{"num_hidden_layers": 25, "hidden_size": 256, "num_attention_heads": 4, "num_key_value_heads": 4, "head_dim": 64, "intermediate_size": 768, "vocab_size": 512, "hidden_act": "tanh_gelu", "norm": "layernorm", "norm_place": "pre", "norm_eps": 1e-05, "positions": "learned", "qk_norm": false, "attn_scale": 0.125, "bias": "all", "tie_word_embeddings": true, "parallel_block": false, "init": "normal", "init_std_qkv": 0.041, "init_std_o": 0.0058, "init_std_up": 0.041, "init_std_down": 0.00335, "optimizer": "muon_variant", "learning_rate": 0.0109, "lr_mult_o": 1.02, "lr_mult_down": 3.0, "beta1": 0.9, "lr_head": 0.00894, "max_grad_norm": 2.0, "warmup_steps": 200, "schedule": "wsd", "decay_fraction": 0.599, "decay_shape": "linear", "final_lr_fraction": 0.05, "batch_tokens": 131072, "max_seq_len": 1024, "doc_mask": true, "train_tokens": 540600000, "max_steps": 4125, "dataset": "wikipedia_en"}
MLP neurons of a small language model. Each row is named by its layer, matrix (up: input weights; down: output weights) and neuron, and shows model dimensions 16-143. Each number is 500 + 25 x the weight over its row's rms, rounded and kept within 0 to 999. Numbers have three digits each.
After each neuron's rows, "fires before" lists the tokens most often just after its 100 highest values on Wikipedia text that the model never trained on.

L5.up15:493510508514509527490536493439501516519491475477513472480489477503515499496461466468493532467533548440483520507449463501502531488478540488489471518515503499477493470468509511529514494553508512483486506514475534549474516509494465488522472481519494508485524490487529478488486518524492507490428513556566449517491514466489462510564493536485500465503492500524500490492512488512469497545481
L5.down15:548492506531550523522507528521511473479439486485517557469565440494503464565495499514447492477471479466500504540478491473454502489512481506515490509490463489482504518485475464477496464440500529525522491502511474478507512511489493469555483510535493507512512508538462503459516498526546480457507466492535497524484502528456482488446499498520518490499500493457523497534449520527477495509478
fires before: "ig", "c", ", ", "\n", "tion", "end"

L4.up759:509507503458489486486538513549528481514502459508525457522484489544488462526487548507487487492477510564491478520500478467521533532477533499464508502523515491480496496499453513470509498536468516458532508478478554484494510511477515511505530474511470509488518475497471520532509500487500535499512490475504488494496511483452506498484486513499487535526504480504509476539517537506535484488535
L4.down759:542494492485446517528535483523486529505493548500498499486478510477487545521507535506463471518481484463495492503483496477495523487466514491534528461479514496484526514502527493544478493518508498495527538484509452507504492478498493495517507492530442520488543509491524489481529481553516506487516503457460498480478499541483510485517508501491531564496517526528512513486481482529479491459541
fires before: " ", ", ", "S", "; ", "-", ") "

L4.up436:493510524506490498512512500546510503492529522520526485520495519558475472486521513526499479487485495490551495507502504498490515513493516456426511542515533447505494502505451512539509495503490504545489467504482489465482495501501517530545468493483478553496526540503527485495483493494506472468484495484482513475509527502455493546451537470527514543456527519492520532515544454484529483462497
L4.down436:501470494522491532417484515526456528510485482508510487510497488580499491471471479531491516518496464487475442484444501459497525516506486475486458479500543512508547524488487494490488488552493537465475525512532527494500491493499482494515527512527494527466538465492499515557522508528556532478517486489480519520495472455534486514449534494504558544494469483502511506470503463500503467512551
fires before: " ", ") ", "; ", "S"

L4.up29:471535481531473506516513499457525484489476536453486500514464502540535445517478466505541483552514500542494456470522513468487565474521523513525525518519490476510553471503517503500484516548465500488513492476490517503507527515528507465542463465511522487459512516501488489535476531522471491478526505532470504453548481516471498518488492497508514525518491520512479490507527513490501475481527
L4.down29:527546477501512509470498484494484473506529466520504539483519481549561469494521491536494498505537558517467509551508492528552501531484507491508487466480483466444539536545520479496479503495481562521538520489475512507525484480503482448501516509495546477453522502499474470500524475484542485531451476532469470486495514435489457487479510520504501522500523507494499507508526529513560465480472
fires before: "\n\n", "\n", "; ", " "

L8.up64:483513483501496513439482508508484514505492503492486515452505515525493490481486438507512483503493479519472551497504521500489502487459493483518491468472492525471557540524515485486440493521447481516479543499503542502518542474496566519474468488495512491520467529450499477479522511530479486499505495545494509482493506517489510480540511509478505464478485474514488480483495485481476510511475
L8.down64:504507496499472524553463503481493490477465498502461501506519482499504484575523541501542492512454517494482479490527496479495501517497490540502500504511487524461532500496483560470496533483553493509481502546494519524499479506480436480542491535508506502532457499529510531511535528520485465487501458469510469476499494459520458518512505517510501464494494505481514511502517517486563434498482
fires before: "ich ", "ere ", "o ", "il", "a ", "en "

L19.up180:517477502487517507572545462483513466528512525499476466497504558491531489494542535461506508536533495533544487456528463488466505510527509526520473457480488537480505500501511529479480470486493530476526524542531477513455514504492508491500497499511516495488551482509522490486482483522483475438547504515495477462488492445512497473480512508483495490543483513531515534517496470466517488507503
L19.down180:513508515472525482514461527512528470511506510445485519511459511516514471496506517519532512567491474489476463493495479493470486520525477525532465516503515481524510485507471517481498495466475460479462505491497515505497531493510519534477536458506448501476503507486512551464507448531549495484531502512487493465473464528461487462538510510519504476490490556494487483515489503503503523524498
fires before: "ad", "f", "ub", "g", "os", "v"

L4.up654:518505508481502481521495507454519512527515461484523483514537478511516492501470522520520493501524498501495503497437463498467530500527472466504519538501496495547507484522452453492442484527502479499543469491479479520521507521539543491536532490511508502445472498528483524512489501458438510524496473556495485486486544476509503492492454518502524481548502496507508486500490473516482523484538
L4.down654:508526515496488484480492486493525497482488457565547516484516505503471501515512507454506446528508477481526501482529535496496552521468509507494493510496490485481501500524491482504508541523506555518502504512497485512449508496479528465516489470504483473502472473480522439497511509470461474512491477489500529502487489502503497538497488507503537491513534487495500507466531463492503514490450
fires before: "\n", "\n\n", " ", "B"

L16.up304:468510550524534516505467506487529499515436462501478502518464472508505481512505540463513455540520521509456527468457527528541510454499511527506450490488482470502505519518508521523500466509495515526494493506536512469499485514520531554495524539503514505529482474517464492532541533501462512500481537501555464551509497509491522553464483527502499508496525496506489494516509533501489451517486
L16.down304:526471487500480491482521513519440483498500488534495528486551467505490493476482510501550494491479513489555491480529540489501448515459501493484499481476473525523532458546497524485516486494470505494502502484482547479499563527487505507487503521489527486530506515507503488505468507472489472507432498513503480506516479471476499473455500487475499511523526578474511495476496546504486497517468
fires before: "- ", "| ", "ed ", "y "

L15.up654:510493511481476500454496547534480525492495451515458481476487479497481469534489473517506517480539529509549509476428502494516533489504491504489502549492489483498512514518496492473479514467479506539514494512524482524517472527469460486488509499484503466560478468520493504488538564525535502500540524502494462515503530507461531503525511504485493495466516470514483539517527476499464486492512
L15.down654:523485510510460492477479542470491445541496509496523475449532475516481477446484478460495502503438520507453471552526477478482450533515515499520501447479494490542515465504434552526501503481464503504519510493511476507479482495489490494529503524516475507471505524521519501528505512435516521532483476511532501503510534486507515454510523505506460523466481551486527480521504478473527512501489
fires before: "| ", "- "

L21.up185:511516470528545460473550512497518460479519487505505501478505501527497464513487487496511504520476535476508507491510481490484546464476495505560516488517524513480519511537465499500497529554464482509481503471557457506497451500485463483577516509513502533556510485506527495546488524537467486507480507501524452514502454485538491476515504458552485521517531500515477490498518484500514482499483
L21.down185:517502509500470464454482525519455523473503530511484523468517482468489489488495482504505516515491509479509525503475528504494475505474503462479506511507546490506520516480516519468484517497488555519492505500485502518487504508511509474486479510529479489494495511510521499454464488515479521497528527527494484484535535568516532476450508521524522510486527526523523507476455535494465478495477
fires before: " ", "C", "/", ") ", "0", ": "

L17.up115:482472496518470520501504439474497505529494481540493507495512462507498479513469498487502513548551481511461496505542505451534465501493468510521473495502513532513504495531495438476479528484517511508470543481532486494519524503464537500557486527509488505493509464483467485508533511485477512509541521477507495552493520532476520503493496500543459484511520535495473500502532504473473508497490
L17.down115:489482486545528513458482550498488504477488541517540526465525503496512489472491497545471497459525525492542445510482470529517460492532534501476516486513504484515520486498529501486518510500490511499523505474551477512476489499489476484515456525490525465495448507494526534507483509463513484524478493487536505508467501496540543473455533515503444542468508498516515534516509556463501463493516
fires before: "| ", " ", "- "

L19.up138:538494502518512476493494508508481480475471496487515464478479501518491468513473483516505507550490547536469521522519480528544561504455476507523491473479512515513486534495496441517590497476514478519531492531528489566477566474483533508514494497494533474470494520539510529482517535473451502494519514556502493464524474494550493503532516463502494497537474516505529496531483471505504519509501
L19.down138:499483517524520569478509458433502503502475493506530474466479507503475476503491477523507469467498515481499481508462461496491538467519466460519543538499551498496534477542506515543489491516474553502480527586513496514502516497509514476523485500497494511460520479479495470486519488511500495510502500492508529493518495490503491492480546513495507481479514504465442496494488450484495479496517
fires before: ", ", "==", "–", ". ", "-", "\n"

L19.up428:526482479504544503517519504552479532496500492540514521451506500530505442514549512479512508489519510536508484533520518520470459468465539495500504481471556502504487522488439490502465531495469470496513518483529510450495534541493469516547499483523496521526458482450488489500525491520510462500504495476554465502521490489459536482489486478505513549505547470541509491543534460491517515466475
L19.down428:477502516491508500490522480512502515516507538503508480513487504491491515513539495489480490438487507475493488444460532462540521501494511535527500515479523559451494484477462525514501496490505513528512535507461558513459498519538480500500513540438518466500513514508471519523517496499511491476516517531558531494541514514507498501494540481478492531506510465555504530487479520539439474487501
fires before: ") ", ")"

L7.up327:486505499454469546517482494454503507551488505459541473511547487459494523516516509460472511517558472520459493506460487507509489482520463499525473502497494522514492532487512498491477487505499521500510493450497487475474514496464476516495505489498540500508515526502527481485539455503449493481566548513540518501484510483478524527467504526533466450492480516522504445496486521481514477484511
L7.down327:518505509475526530529500489467515523488532541447527560507525541506499485535535500543479454490554501453477468471534538483518478484440485507511443552498502493518482497521459505488500490529510489511530458507486502475465509443511445492503513514457528496536481532501511487506518471485466471465549510441512497483468508491453554515501514508497494485509495516490506541480529513516494493505507
fires before: "|---|---", "er", "e ", "a", "ing ", "el"

L5.up599:526496538519530519513457504454490480495472454492521517503507502501545495497499474527495484515485493524521503475497457505511515478464509494525506503535512467509519529506492472509457492522489520509559528541496486546514496492499498509516475524488483504462488459519513513530489563509478507472478530543471478475491490455536488447515513507547535492478468450488503511491551494487494500467466
L5.down599:479544522499514541529449494502514470496512473533525535515524501491501468568481461503461550557540502530477473478516502506500512506528491523534515503519486456466511536537507528488484480485482503451495542512484487496521506467544533456534432497506475519481452509510466528530506509456479494493484484501462503490505499468485490514488489504506495515497521490540480505487483504552534464467486
fires before: "\n\n", "The ", "\n", "C", ", "

L7.up582:538494461512477511492524464518493493495517526508451527523487501483484548464470470478518477522500543525516509518492482547508532481501462545487490485490503519457520518482494512496523471527471471512484492502521535496472501445494536504494501506521504460497515522479420524525492553523488479510471502495422495535485530473523509480499442515506539512469505504490495438514454491488504491527491
L7.down582:493492552505513496520477477530510470494504531472456519503503548538438496495511469543529498536467473486507507498509517509472511481529477472514500494528488532484468471519484499493462492472527519503533521493526519526473489490512530537488524499504523488479522496521506567480562504507484516504527470504528489542503466493464466527576432489517468546502475462501504501470487496494554520510488
fires before: "ip", "o ", "ich ", "en ", "ere "

L4.up755:464510506473490521496477497452480506501543505513480466547480479498490494462486542488458484525490530473480488516497513498510533487519506507470475497490519481518546507497473540514472514502491521512523473430534502541502558506518540502479493513518522508464497493476520494535550517482535498522491532490482533465506504484477485501473496523534517542511442506481479516517498514476549487465495
L4.down755:456475485500490481467500515505515487486526476499493458525549469516501510462472523507483471539510497475535491524503512512497489496553492505497462497489508452512485483499490543519464495465493484539500496471533482528506536529516460504491505481530500507491516493510503526505490494484522507529522499474474520483511468523469490485523489492543534566496460506504527554514478494517508523502473
fires before: "es ", "ed ", "e", "es", "a", "il"

L4.up680:431522492493491466453471507512504478475511528497508504530520504531538466522493497505496496535521506503488491536474452518474503475498448521483475457508486535524507513497539506467470513496475535469514463507507477527539533505538530481474461497485435499484499489503523512538513528541515498515496514487463518523520510479509474516530515467465522530483420500521492511519499513468573512489492
L4.down680:495499474500502506495550490491493472504490474527546500538484482466463506491503530506493525493477538512491505478535503488547497532514516518506546497505510436485544483526482527529497489517511487521496550498451508485469511505483496509474552502492520503527503510492490495489454490467471488487520498544534518484498504510516478477480513523541523495498530493483514491472514487501471506534534
fires before: "il", "ed ", "s ", "p", "ag", "ve "

L22.up555:473510469500488500501537465509525527487458475467564515493512493502464494482514518491512519533503508512510463465522489474488536507483502501500529534459496485479520516478514514522481538509449457492471498550495480484533472490492524519490506489493495483533509482462504525442528471516511466505552545486526497476457523509523527475523511512498502529492506513480487483501482490485565517483530
L22.down555:534427503530515520501501476539543487483505497484457502543521498475499518476515533491494568500511478470510492535442485494493503542499495501503435509505492492505477471549488483529520464506498508497530527506492479523483485466538462528501470475514476485483461524457511522504497478502477504521468485496514517489473486504519472470500471497453459473514502557552507514490501532517481541504439
fires before: "ag", "y ", "g", "ad", "for", "ic"

L19.up463:500469484482501470463562477500493540468478455492515494530488480505502442501515509486524429501481510499492478519447481527482479488469561525498516510500507501461499484509477490487497480546497493486521457503480482521518483470532516500511480491540485458472538523507518478488480500526497489503506475495465479508546561507477513479513503497484524497479555523532479492490567518498459498524494
L19.down463:540511498534463482523429519500511483488500510510445477481454468478525501509490497475476510505523451538530548531490514513493532465478460456526513502495486484495504534481478493515468502508494465530539490479452458471507539495489513540467521491490469490514517512465512494469505525528524456479498507507489520509518489488511498512467497498502536504493532535447540490539489459525492502513511
fires before: " ", ", ", "for", "s ", "\n", "'"

L17.up213:484503510557481494537514504497498519518513512451507498484476458494485510525473475433543514496487509518451474463491515547510435533499487535480466485485454516511521530531497489510460509478484489495500488489498509457497540505479480500456508544526512525510472519493513502481516558479494523545493535480511499542472479461487509500496504503496505506464544504462492476510497506520514472520459
L17.down213:499494496501481519474513490517517514498475485508465465506495498498520505478495489517496470531471485504530500538463513484510509506465541508488568472509526535463455493511515492542528492533485532528482504465522524494489520545473491509504568498503508513463516510479480481518535509494494456491451524458509486482516485488466480483502537473494518515504513483458526519541454549506473520514500
fires before: "s ", "y ", "ed ", "ing ", " ", "er "